{
  "activation": "relu",
  "bias": "none",
  "init": "normal",
  "init_std_o": 0.0,
  "optimizer": "muon",
  "grad_clip": 1.0,
  "final_lr_fraction": 0.1,
  "seq_len": 256,
  "dataset": "wikipedia_en"
}
MLP neurons of a small language model. Each row is named by its layer, matrix (up: input weights) and neuron, and shows model dimensions 64-159. Each number is 128 + 24 x the weight over its row's rms, rounded and kept within 0 to 255. Numbers have three digits each.
After each neuron's rows, "fires in" lists the words (lower case) most often at its 100 highest values on Wikipedia text that the model never trained on.

L2.up142:145095119139174146129095154133120119112115120194104173154129130134102059144146137118087150119161078124138167138147188099131150118135138109143124128168133135133131138146102125116134162114123139129135109166122127124152137100160093121094167150139143108123145156193141130103138112089179133107
fires in: "the", "same"

L6.up691:094086139148150122078111129121141103119150175172165104160165155106152103144146088110122135137145099134152131083041097114077156098105128114097143121131140131142151107148128121096130150181117138113140142126136094108160118070104109149141117149146111128167123162127145105154147098123121159117
fires in: "s", "the"

L2.up103:115171103107133093142153089098111139108108127170122153147171115140115148118133094116114156107134084131106117141188121111129185151117117143154109110103108126089143079119089133104142124122110098125117165082141150110160124137129093135090163120105099127132129108097110116123130170092157147156
fires in: "its", "their", "his", "and"

L6.up250:163116110134145058115142172078083130087156135070070122089139119092120126146141105146113188078140143133143107097155103135136139137132144098134142100103121137121129114136123142149175133153152146124123133158131122083143124103107156112113154127111122128153132087079134123170145127081132121138
fires in: "the", "was", "a"

L11.up636:142134102117141146175113168143140138135107092138153113126105134130164104111174124132126115103143135115156133142126115128102146151103163091145091126082173123154171155175108095151115141119140148125096148128167083138142110118098146109147111135150145122148137082130152112152099145145147131102
fires in: "an", "ohio"

L2.up341:084155172115155141147156145112110140119143148094095108137126110139151118165091185136144149150152157129110095099132108132126121124083152122149143122137135114160159158172133126102109136102113115117129147148129123101141094092155126139144174125155150112106130153173152124160142117138150147129
fires in: "new", "green", "united", "liberal"

L6.up262:138104110146115124113104109114122158146143142145088148075159136125177134119117144148124110153111153122087124164128160160135118121120115110081150145083131109149142158164152106131132155124121147114109122151190103134144154107097089102107130103143102136145094105131149120122146111079153127097
fires in: "was", "has", "is", "have", "were"

L2.up172:158138135112099081108103177143117087101119119114166127132110104123153143174155127099149147129134113127150135113096112091171118104139133099109120178159115133133102167163141120102118102136089083150146103139118141109161152098147107153127147121130094109134136155084152113152127079117143106130
fires in: "from", "main", "and", "with", "to"

L8.up733:153117135109131111100115152115126139109155147099129118085158097131125169128159129150155133070176137097133141123135078109143128157149126104141125066109123094126126113134134108144099113126126118153123124091112111139142156162096089186096154099112124146097112176101134105139150113137142111139
fires in: "as", "became", "the"

L8.up401:134119120098130137089123128157102131100124128086124196103157149169127134150168112135145133140182153121118128130112167136124121100165148113172141135175100173128128123121112137113141134116120116118113143105129125109124149127094141145166141156114138109133156133119154111167128114138138127130
fires in: "to", "of"

L10.up47:117148133103108088098125087117127133144094142117104107146136082150126152167135108149133144101117142196153146147107099149109136091107108095141152126124081120138123151106083087123153105183116131124125150071124117094125131147091097158122155114085079120100125176139181100120127136105150183147
fires in: "as", "of", "the", "former"

L2.up607:145116109156120150118125094124131112173119140132096157118129117120118134118140082106110142146146129121106138121195138102155126150137127128050139144144104131151092120162119101140119163177135125102156140114153143136154150089130127107106122151087088093097135166156089113162169068127130172098
fires in: "the", "that", "which", "all"

L7.up689:145109147124167140122133118118149182141132130125097125099113111142176143164141105121140133106108155135146149120172163178169148157100087081135154079146167108134086124131159112123123115157106155162122113157148170126116133134086138175127118126113138113141137095126139121071145130085161162117
fires in: "and", "as", "of", "or"

L2.up560:147127123120117147152133109127132101126127086111106129087133118132082092133139082120084148137136145118134129069127111079111141095145147151127094134089161131106124112088119111157126117111130144113117130078134093141097085138188099126117170105117108132073106132115113138165094090127141131098
fires in: "the", "some", "rus", "us", "these", "of"

L2.up29:109115092110119117146099093106118107156068116092151125113119122105094165122146119107122148157132197143132157087150124108114121131158110120070127119130107097137101139115102123098119148116138167154180134108177155162142156161128085132124096111082128135100127129090162120128132142137145170111
fires in: "a", "of", "on", "pp", "an", "review"

L2.up45:147116155126183123124074128131106077126111114145129149157116139100085105125144142143061129097166175106123144116130107143133144109127090126129141173125083143088113113145164142128072147106118095112116140093096103102114143132124141092147141081110126162099161168130150115116161149131163149123
fires in: "with", "by"

L2.up145:097147124109102110147161157119118163139165087098150178137142082132142130142121146111098097117121108123141133161161104123154139127102099126105121133090140108113145171177151063143122089108117120144114142161119087106152057155156117167121127158127121110090111128159166127153118130119086145152
fires in: "new", "united"

L7.up386:095095114102122153145138122123105165070128108160118145166144111099131151135166094078117150103100164136139120098150153117139140142132144109150130171157147148112121150128106139139125115150135069084114135144135149095153114129108094106117152117124130135134127098144130129109123163119152140124
fires in: "on", "during", "of", "in"

L2.up690:127163132151082113126109164102154168118181098142147118132092110136114133153109097135085146094128152134109127101126116067162085115112131131113085134177106102134157114121172124120127159140123145139113148129121121098120104141114150155138121125125162163140123119151110115172107106122133098099
fires in: "the", "he", "with", "they"

L2.up737:136058114120129119103151112141146135118067109162153081142113122109152107106159108116094102143133129126105100134127108093118106116095123128158154134092184124151101114188097081180153159095098096100185148099147127110209168104117116097130136108114122124149097138129152108111140164141141177150
fires in: "the"

L2.up684:083103145169108144124158146099121118092160143150135121167108127112137154112130130151098104066103140124122129099126075128153110118119091109126162151116086146176152117124117101110118140155103137153066179098090131113128147096120128133133182082127129163134134148112153098121111123103132127144
fires in: "by", "american", "member", "republican", "the"

L7.up170:129097125132105153133133143129107135117136104122105146095147117108151182137114092071150138154144121124145139143132106131117084091100130187146094119134146077116123119128080117095108130119136146160114125174155108111144149133092112144117176103091158158132108126150170176117107148116133149106
fires in: "and", "part", "announced", "took", "to", "chairman"

L2.up358:131130116143098127133112140129134113079151125086106105140112168179121142102150167100155107110151114128137137101121125146129117143099132140170164126183073141145184179107147122091145128117124139111124126148175166162184138153145131119154140144146197127098130133164096134140126122121121170184
fires in: "national", "york", "western", "royal", "central"

L2.up428:104112151086130142172134165149136108111134138121181150110101092119112092152127134130112133192144121138131099143084127086118105124143134124140165139155130110143151157120128150124119171138068125136128147121130160078122169106139138108098170093145154151154117149069081119104143152094102113140
fires in: "the", "as", "by", "stars", "first", "start"

L2.up710:118113127152089097064131142118089141090211128117099138078146118169135146197165120124124067142105136125155136126136123124112176110103159147107114147147119134146100095134123147121117146146134137112155141162127125049164122145104119175138134136132157109143111087130109117124115135130092115131
fires in: "the"

L7.up134:122114114166110121163118094114119098118145109097105140113178105113122131115154097144124135185104145134150185111122129165150124147129141125076127098139130122080127143078129095109174157113150121142126133083146126103137126144110129153128123078159126121073138132153149097153148144135110156125
fires in: "of", "and"

L2.up7:149138137146129080124121119145161147138125126110124137136173093089125076106150118137160123199118093141115131125156142144175117160144155132123146161108149116118119104116139135190129140131134089127131113121140125097160167114144138163165140111130105095160090124135114093139138121151168162116
fires in: "was", "be", "player", "began", "first", "were"

L11.up665:143105174079165145054139136074097096147148107127129124080112093169136115130146127121106121139116125115113155146135145128149160132121116135105160133157132095129192159089109112138096126143102105133150104089130185094136110124131098114109133115111149140138136152136116123115131150088112137104
fires in: "as"

L6.up216:124143084129078154124096122092122136146097152121096133124160055113148120176122105128156108120132115138135134109158141146162154128075114108145130146121135117121089181110135119135149104108095151149114130151191147126173171116127153159111147101154120144125145102104112133174158120110194142105
fires in: "and", "or"

L2.up100:130119122144167115127162130128112102086157128176157136140118135175150127137125150134129133128130107134087116125124131112177133118122106133114149145163154110131132112138128082164142145154120147102131111078085124142175167142117118072056168080123112159088129150153120094120120151152120138112
fires in: "this", "same", "these", "following", "the"

L10.up127:119152120113128104106096123149154155105112116106136138131130096135105134141147129133119134109129144172118130142121135114122115123137097144118174159092148114152126096171116123096151134152122099113169167086117110121145141155097082162107131130137111120118140104146127117088121152100123128148
fires in: "the", "netherlands", "football"

L6.up226:143122108132132133154054112117126115120120120087149147118129146109132121125164141128103144124154124127091126130078115114123132115148137144135116181098140139106124107122115144127135182149092159141126140125105127117142166176108146157142138125105112170147137095080107179132123144183164136122
fires in: "john", "robert", "william", "charles"

L10.up652:146162149136152124111146125115130110127144112139090158098156132140142136096145126134130155142138106113152152109128145075132114180139149103163097111134117133116115136113107103168086113121137135092161153131163081102119120137140090135115157148156127153130096093109115123122101163120123141098
fires in: "new", "united", "one", "an", "most", "composed"

L4.up612:116124126116144166089121128107158109117087122144104104129156145125132128130157140130116147142126154139140172068112097169117162153172100098119117145164107110118137161124157135095108134122104126113153141102125168152161113148112097101140141091121138082153136136142167116126164112126140151119
fires in: "on", "in", "a", "from", "w", "is"

L7.up576:133122120111139099104149138079118149100128117131128176121124148139133094124144081131140165132160147182115128167157122116121123115146105115127146125138151133106116108166115102187130110090143152103172129106134129111138119111120153125131173099152148123130116113172152147155133126116134142093
fires in: "a", "an"

L2.up598:133142069132073121168148159129151110117157106123105122102099120139077155155070075160121143139118197127096106128133153126154116130124154142098117155162112125134082129144126128051116116094107144123098108139111158137127144087115147111140150177096128135123121122130157103153127135131127161116
fires in: "of", "which", "to", "well", "after", "same"

L2.up705:099096107091135221139141136117143108120145101154086146104166094101157103109114111131161138110102177124107136097146135103105133106100142128123126148105126135132139117143104135111125122098129112087116161140123120120178071105114152124089120167164106091131119168103115099148163096129154125112
fires in: "of", "all", "only", "someone", "least"

L2.up231:121105123144177109129156139095141092115151081123169134121116104156151145153139104128113126152136126117161083063084106133129135117109162131127124145138157124106122122121143148150114107133097138119075132101126096144158128099166125113122118132112106132064152163105116103159103119135139165130
fires in: "the", "his"

L2.up502:155115125102113136135065142172087129096143096162161164131168127141101144153072099098072101152162131132138102117091131136136136167096130141137130147128148138159136113132115118140088087150140134119107144133115092107128146112139147122127176129146137158157114157095125117116098093115134131165
fires in: "was", "were", "had", "there", "election"

L6.up522:155182128130123113140148094124132144092128100124104122124149149118105120137137110096077119106117174125129148148158089180146138133125099133117149128110115105132161128132126129119083153102165093147171096174115127127159140176106108164126118118159124103159149161136172099112122172123144127104
fires in: "had", "with", "place", "uprising", "territories"

L7.up116:136138145130131155119113154116173171096130132111101121089168117096101104129181099136126133117158169144113104088135108127070146083158166089107130126132167148152122153111158100069180126142107142104140089105119112117140168116115119102176107080122119117148106127130112100153104141103132143126
fires in: "on", "of"

L4.up621:133145106136140149126147103139101119163161086087093139133154124113179099078135101120133127179158181148138092101160131123094142108168129157073101119150114103107108086109163118136121105146129142147126129132125103091091145173120096115149172091116089146082108110123084159164123135109135162108
fires in: "it", "he", "performing", "percussion", "reversed"

L7.up751:133081130136153076107112114106153139121095151117119132109151121115154068135157085135133142090113139160118125153090076109089162148140079094114103138067138100102150142148149109147152121175108180112160154103136106136129096131096107112112192107125102142116106125130133114145089113114121114125
fires in: "the", "its", "a", "your", "my", "their"

L6.up611:095134104124090144107123172113141123152086154109120140139138098115123131123183093127117117136138144143117161161182137138058128103138121173113131159129154110166147147108123097092134105109101151126185119118136091108114133154129111135053168100152121133151122123122129132118134098122154103119
fires in: "of", "on", "in", "corps", "corinth", "siblings"

L2.up318:076143133187124150152122105124112116100142147141127139138103087139155131173086100067140133115132083137144098138136122121116110106088149134141123136126127096118096162125167127148119153143117140082126120109110150137108074134119138131121105145136090130126102121095111108135147061115150120137
fires in: "railway", "records", "utc", "railroad", "esp", "ca"

L2.up255:133167121112127154130104097133101130097131120102103104148175119150081078114130124131138078122127135122140132122132127135173122108136163138162164106123115123075122175110097148124168148129144167135103141125156159091153147153116118132153165120138079173133127115173133131145107143159154129142
fires in: "two", "three", "first", "second", "four", "third"

L2.up750:121094119134144164076101084091140121065127106124084117120089096111137130131156098142143113131105113145106117147125090142124126113137127122150084106120151110132146143161100174114129143129113153107129136138166105129134172178125113152096137121121084153142090108137137110127068138109171132127
fires in: "no", "only", "most", "not", "what", "first"

L7.up355:103136180095152102176137109132128174131117108150175100151129104112129097080187122117106114153114185168174128141158122163129094094135099103146141157131163107130121143116130103089116126122105173148126159108121132160143121157106142118105164061143146141151152120137091138122083148137107105132
fires in: "on", "paul"

L2.up761:139126153149088090115168122127117126071155120151142110126146104127166094145138144107131131144125076131099117122113142140140114129126126145111076120108132065120157122133092112193129128110104158157162159101111135077122143137142139090104137128154153082149104127139123109164095188158146157123
fires in: "not", "also", "this", "no", "these"

L2.up1:163068145122144163132148127133169137104170130108150124117133107151137054156118099144187138114154153140108119118126113114116078125126154136143148156120090108139116143105109125126108083131166135137162145123141136138089099147134106152123094152089132115114128140127122147133161117162104116150
fires in: "were", "are", "2007", "2002", "several", "2008"

L4.up691:121113114106090121136149074125137150107166134124186163140168148121119092104180106114124148098121127101123112101159114101118140133157141154123120121093111101133105097164121088148157071163116162149121132130171146059148119162112111125109144139125115122134092140079124145146157129101099157118
fires in: "he", "his", "it", "these", "political"

L7.up373:126122138132142135159122133130110119126122131113128154098105100102163135137094156114174157093142148122108104117165093099103119141113123095150055174114119127112089153165139113096171125117099099129115166124160117107122117128134149119133102134131161131163133162125108133160162089126151151172
fires in: "and", "together", "speak"

L8.up158:136114148130164102106143153147124125132111119146105166139105127086120099144109131134117166131168124129150138127147177120174142118135130102144124156138125128106103135093119117113135159120158124152180178135162130144117114122097093126100141065137093087129072112092146154142131118104110154135
fires in: "a", "w", "earlier", "i", "fw", "wife"

L2.up755:140128133135112119126119121124103120115120099115157135129174136096110103164144122146109103162169148110143121135165111119172109129102144153106063121135168118075115169106105121116106132160122112124110145131148126115111135121105156124106165139148118138147073097135155138096138169119120127143
fires in: "first", "final", "best", "games", "second"

L2.up760:149138110128161104153132183161152139111105122118151149144105102139097102166153148104101111127141099112113097119144144087161154128105121099133160147115127107172113152169151133131139109195083066106130125133094098127088136124118129114098114149164129124129166143125164112111137131102144158146
fires in: "new", "of", "the", "los"

L2.up678:125091075129170139108156134145121097150152134146153122073153112144123122141154166090081115146126143131136121131114099154123158143109119127137157144141121185117170127153127131147133119144165142127138137093100143107141159128116072145121159160129118110125127151099157080123140108160170179134
fires in: "were", "was", "been", "very", "is", "became"

L8.up660:118079135149112114128107187139113152104133140126096105111153103117143139108104112122127107090100135136156115125122101074146123160138119129145093135167097173138120085137086101128175120179123164124114137122142108109117101158125149153139123106087107099166149127179157123161159144086137128127
fires in: "s", "the", "and", "jersey", "their", "former"

L6.up551:124112135145121116137114141142106148125132120119113097136140131100141139097105133114156130086150148134171137172135117181179143141127152108123142118108121113158089129149161158162151151119126183130130149082163147120160138153118147144093159114162102125118148135149130132133116121089138142156
fires in: "and", "a"

L8.up564:121151125135145127140122125144122132133097116130086119117153125111114146150121136119146131134146107149148167120112098150112159107129196103114124128161107090096151101113084120107150075134084127135127156104113106082158122174071102208104158166132127183097126094125112140159145126124098156129
fires in: "and", "of", "on"

L2.up656:119154103132155133127146136131129130135124122114084096118172112110096059136138087114123173160157140128173125126090100131100139123123190130113179137143110095079150110130120117112095112158137131110166125101116127137152091138142098137153122154137135098114118150154109124139144149147079146105
fires in: "the", "of", "for", "candidate", "on"

L2.up370:069139147163121140127116120118132169127141116174135175106119142101149127192101105155109135106130144125152153147130158095117115111091113147144124111135123128137159118152087078122114165122123136129171130128109155128100140135129123161091162114125166173135092107170066113096076127124145152138
fires in: "the", "by", "from", "father", "with", "role"

L2.up176:143106125149179102133177145132112118121129144141108149136163152146106129129134130142136140126120093139115152125122159138147156131154129114142093157148077156128138144108089155159147124122128101124159122114160168086088121139159103115111142166139073089123129121160135115154131143117163167116
fires in: "be", "same", "brother", "brooklyn", "its", "brothers"

L7.up528:142098105156075108123142134118125091162172109100100119124133107094123110116152116119154121132134144121127163116136115148127125132132133094106117125121133180116132133165146091120171142125114096165170126080119103133163128124125120094086125063131162092129125149151147110145146155126143136132
fires in: "and", "download"

L8.up166:093107127107120138153135087135136132114129111093100118059147126112151137117179109136145174136167106137136110152138113151110138128126147130144107152166128112155146111133119112115160095151121137119123123165177123087159079136149113169085166081122126119120106138106080105156170141111133152121
fires in: "in", "is", "was", "and", "its"

L8.up473:140098123092139065112124147091124143107082112118122159127125145086142117161118115133117140124151123174081090156115122118121138106108093140140118141113153123104140105131127109125142122141112142105152152087100088133119175134123064128141175148155129134130110142131124127168087096135116162110
fires in: "the", "this"

L2.up247:164137136141123142106102108121104108117111084143086117139163106106104083126164093150178126193150115095064180150122156160104109144145106137155127134106118113129129155105175172169113138157124130159121105161138115139102152102143118144157117148119129124148136128100169110138141111123126145109
fires in: "were", "was", "first", "population", "age", "had"

L7.up382:114121108123116177103124149123119112111162117104148109082124076140138136145113110161129108115105144116082125154174152122176147126138103101140137070144153090131120109115093134131163112110110136124152144126138110119150186138111111170058148078109139125132092100147140095105142136095148082119
fires in: "as", "votes"

L2.up540:130132129115107138135136134143132105107152133129110088119096119097111114132131118128094089140178136136079171101105112111147052077083121158138134129098186145087147122141076097126113171143093118139124142138135151082112133137133127085135130117115114115113138154171142088121121153113194125133
fires in: "the", "following", "during", "of", "next"

L2.up277:159145175112138134136132136175078114107170120121118086176113112100117163129163139084112126162118129116106157137100159129106084104151105159126126121143181069128158124132132143153168157126125107145121096092118143168130096121118114087107137110165085134150087120164151107073086167132120129129
fires in: "in", "on", "following", "during"

L2.up488:140162133119116122155125159112133132139147093107141124094146133135132153151097153083120120065128136135130127141087140109151134137154127119089106109129104122080141164171145090123097154125119143184154134139130174126117154127142157163121150145141100104116141122135131095106144170108129185120
fires in: "has", "is", "have", "and", "also", "of"

L8.up115:125105112127112160125105135140127123126109147116130125129082087136156162172119101103126134135133136155128142121110127166110116112170157119141103168183123140107125161109149126096114137119116124120103157149112158136154094176123118154128152120059166126119120119116139066127123168099146116119
fires in: "by", "in", "for", "of", "to", "on"

L2.up721:117152151122148117134115087113158076126133140155178127178166115149115116129108119133160145108157147127120138135122131129152127125120130127140119145124096097122136099135161124105107107149083169156184122126138124149104131143146089104144134139069151108128140131137152127108122132147108100065
fires in: "had", "who", "has", "have", "which", "having"

L2.up376:138099163131132113158094098123154094168118136119141150148128129112113072088095129108155129126106132123124130149150126151134134135139127153155172094146139117101129156168087094127124150119105145121164145109132106055128116140115119087056131132109125143153121116126118133118138183136103173144
fires in: "its", "the", "first", "did", "this", "beginning"

L4.up697:099113138143119196126109150188172078153150135095089146104175096102103088150125092117095133152120151131111094116160144139104119119140130137141110172131179122151124109112110118101139095121107136085130126119107148155169141123100142082112150104102082137122123181143148124142128109158099120116
fires in: "on", "all"

L4.up59:119069139083177130162143161124143148090136130119144158135109072148133087152134109121143139141160118152128133109123131119124107114165152086110128108103110087169103119124094123150121064094112125123138127141124112148143115129113134126130156133160095118126154103079142161173095049097125141145
fires in: "new", "performing"

L2.up615:111075124185157093152133152104135154102135125144148165124169118130140130153087127114151106093135128127143138112132078122127113139125097115094153129152113106121158077122127136108087135157111145169161170116102130111110139089109104135131170078148131112176111093127138144123109096120130132128
fires in: "the", "into", "assembly", "to", "its", "from"

L2.up47:183099091105127108133151102132124151162088122149121108137125111104160092057164121139096156158134090142158099142182134100099101145125164133131143148133123126160157133136113135157142115137141157125125109164178142111139137137138162169131129126133116133180098147108134103135170118111132103129
fires in: "was", "international", "been", "american", "began", "australian"

L7.up522:148137130110126114190143115171137112138124089103108124142127109151142125118092123137140138110099159121142134163102106082153135124107123083156117114143117124076121142150125109126151113133123119161160152101143133120110094065117082150151145172127136168116159116156120130155104131095126141133
fires in: "with", "at", "of", "attended", "received"

L2.up763:124134137190086102109125169104110075117112123104181091097151093155116126143110128104083116168112122140120152106132124089120128106129138144114146116108069109165066095126089111112090113130122167106088121147134123119096145150104097113075146111125129091138159118079112125153160144135109104082
fires in: "he", "she", "city", "village", "town"

L4.up755:135119151103142140149119100086095099103065124130192089135169108125067126166101150126109141148142185110090156145165144091176122111112139131113105158101118144118139136117144133111136138159145091162113106170142133166115153108126118071108149142128106134136142161147116136126107078143104129155
fires in: "when", "which", "where"

L2.up44:154142106137112097147115151202120113087144102128158163135150143145138132096124155146114127124144137133165129157092112133100115123133133116113106127124112113142143163147122077155160093147085133112136116140144097104148082157138120106101150177123123143119111153120085103137154108124155180165
fires in: "new", "the", "was", "agricultural", "were"

L4.up303:111134141147130126123163148084140106112145124114127087101110120129134147165104114102144092096116076108128112116123148179142130125132109095107090122127101140142118119126160122149136125161088138136104146142148103119119163100148143127144127138134132076140142141109124129122153109144111102108
fires in: "art", "released", "release", "chandu", "catholic", "philadelphia"

L2.up214:113109142142113139146134101106086163092148150167129121139131131105101133106153102132135123113131180126120136105150111127148098131130091133166102140141154127119142184114103145104122107133126109103121160130134137134153100093114164111125161128153151102123132096144171109116083174148132150113
fires in: "first", "only", "second", "best", "just", "number"

L7.up728:162117096146111162142149126141165114122141088082117119122149112148113135098159104168158104111099175148168108115093130130130125179135118166150166132132147124110160097138141101136115123155101131124159165101111070109127159095082135154128085069124110128165098155125112135153153142095096141138
fires in: "by", "the", "with", "of", "s", "and"

L7.up130:160156092126087118114095096125131113114120104111129130120110105164133117127120123108101139156135143137189153157112088134122122131139128124141144119109097109136126146128090093142115117117107152120182134074141140085113113157075135161141137155117096133146093140104169123163074085121138148117
fires in: "by", "of", "to", "from", "at", "the"

L8.up347:106133138132141158143139135181140153142099094124148120143121125163123161099109149139112116142128191146108153119178141131102123092113162072160116142173152103133130138121071151111121130166108136122146112129113136130109110127105079172171134114177120145113149117124149125115110097129119134135
fires in: "of", "in", "on", "for", "to"

L2.up734:135129122130163157133113156122102096164169134146143151144089162148124149139156096122132139158158098125132129124133101099118139115149100117110162125132125128115111152134095113124112156191133087128148105084171109116133079105185138127101125132156105119112079155157101091162087127117128154125
fires in: "between", "of", "the", "two"

L2.up534:132109146142130121150102133132087118127126086104125174121117120153083135103106099104106140083123094145114136143107115117148056129129167101101104144133127105118108125137095112167079105134156110154146133146106141094122139100141121126159142083127102133116128136158118154148118144125138122132
fires in: "to", "released", "announced", "said", "some", "several"

L2.up704:087169129086122134123157149097104149129131119122109111119133146124114112110131159118093127147135123121117135122142124122140157112141173114143131108127138142166115167149163115129166135144137141155114142136117119128175109182196124192111182108137155132141071174120148157120129115117084106153
fires in: "united", "world", "usa", "us"

L2.up709:163084133132117147100155114097095143127128100166122141173138136113131099144166140129158141111148136132091119127137201118149139117089143139120063091110137105112138145134150118114192151145161142124136113126145151161105130150161135112082142135106160153152126134163132124123091119155071129116
fires in: "same", "this", "that", "following", "next", "the"

L2.up638:087129106116138153146171153136095108135159137122117129154148114158147123127117119109168122162111135119128158166135181118093108111127129107130124115192147112129128157164121097096114143139134165113156164130152148146114129142090102166114153142168123120082105128116139098130119128124139196144
fires in: "during", "francisco", "of", "to", "chitoniscus", "into"

L2.up362:148144138155133105122118163166124168131163113135122168156125119096116136167117118113116148114145136124134101129148197143143130140142142133107127116106151119131180113141119118155138147123107156149129139139115131113099183116088114120132148205095189125166163078177135102151107161103126111138
fires in: "not", "would", "same", "end", "taking", "to"

L10.up131:136144155150082098166132121089126132153107090092126162125099129142081148148141098147090119088168111138144160152152100138169136124112137105145127147136120132129110140150127156127135086181120149098133148110120140147112102151114113133121150101139082108169112157105181131172113150113104167096
fires in: "a", "the", "this", "w", "and"

L10.up437:135117153136140104170167140135116135174140088136166085112129114106109163100125136092143114128101112119123145138114117112157146162101143119176118142093174073123135132151061117158135170153147186135105136108144145101142131106110125119140167131156147129149152102142122134159143168121083106128
fires in: "an", "tur", "ga"

L8.up346:069143116143132152136161187108105137120139109142046116148097104123111116164109102130107146123123168129134119117093135127164152102108131133160096109150150133135115111081112104073146125134117127083118115101082140169138152090123119142142097164116102151094137143126132096080139092124121119085
fires in: "on", "at", "round"

L2.up178:139151107132108095054106145100167128123139097134093126139105144133154113147198116124134118125139107126123090151126073114072158096132133128126118140111144101097170084106130134149131159097149114113144143118144133158139074146126093141111143094136144131135086085139115133138103174113165157158
fires in: "the", "a", "an", "some", "much"

L6.up571:113154145130148081143116119101147071135114118107122122153125104142135119175138105087111102173140127127151099081094133085150174144128142139090148132091097107138113127141124119190124200119104128095152126130092180104131101138151130125137108140119143130138150123132162110145158133093138078115
fires in: "chicago", "m", "village", "population", "children", "town"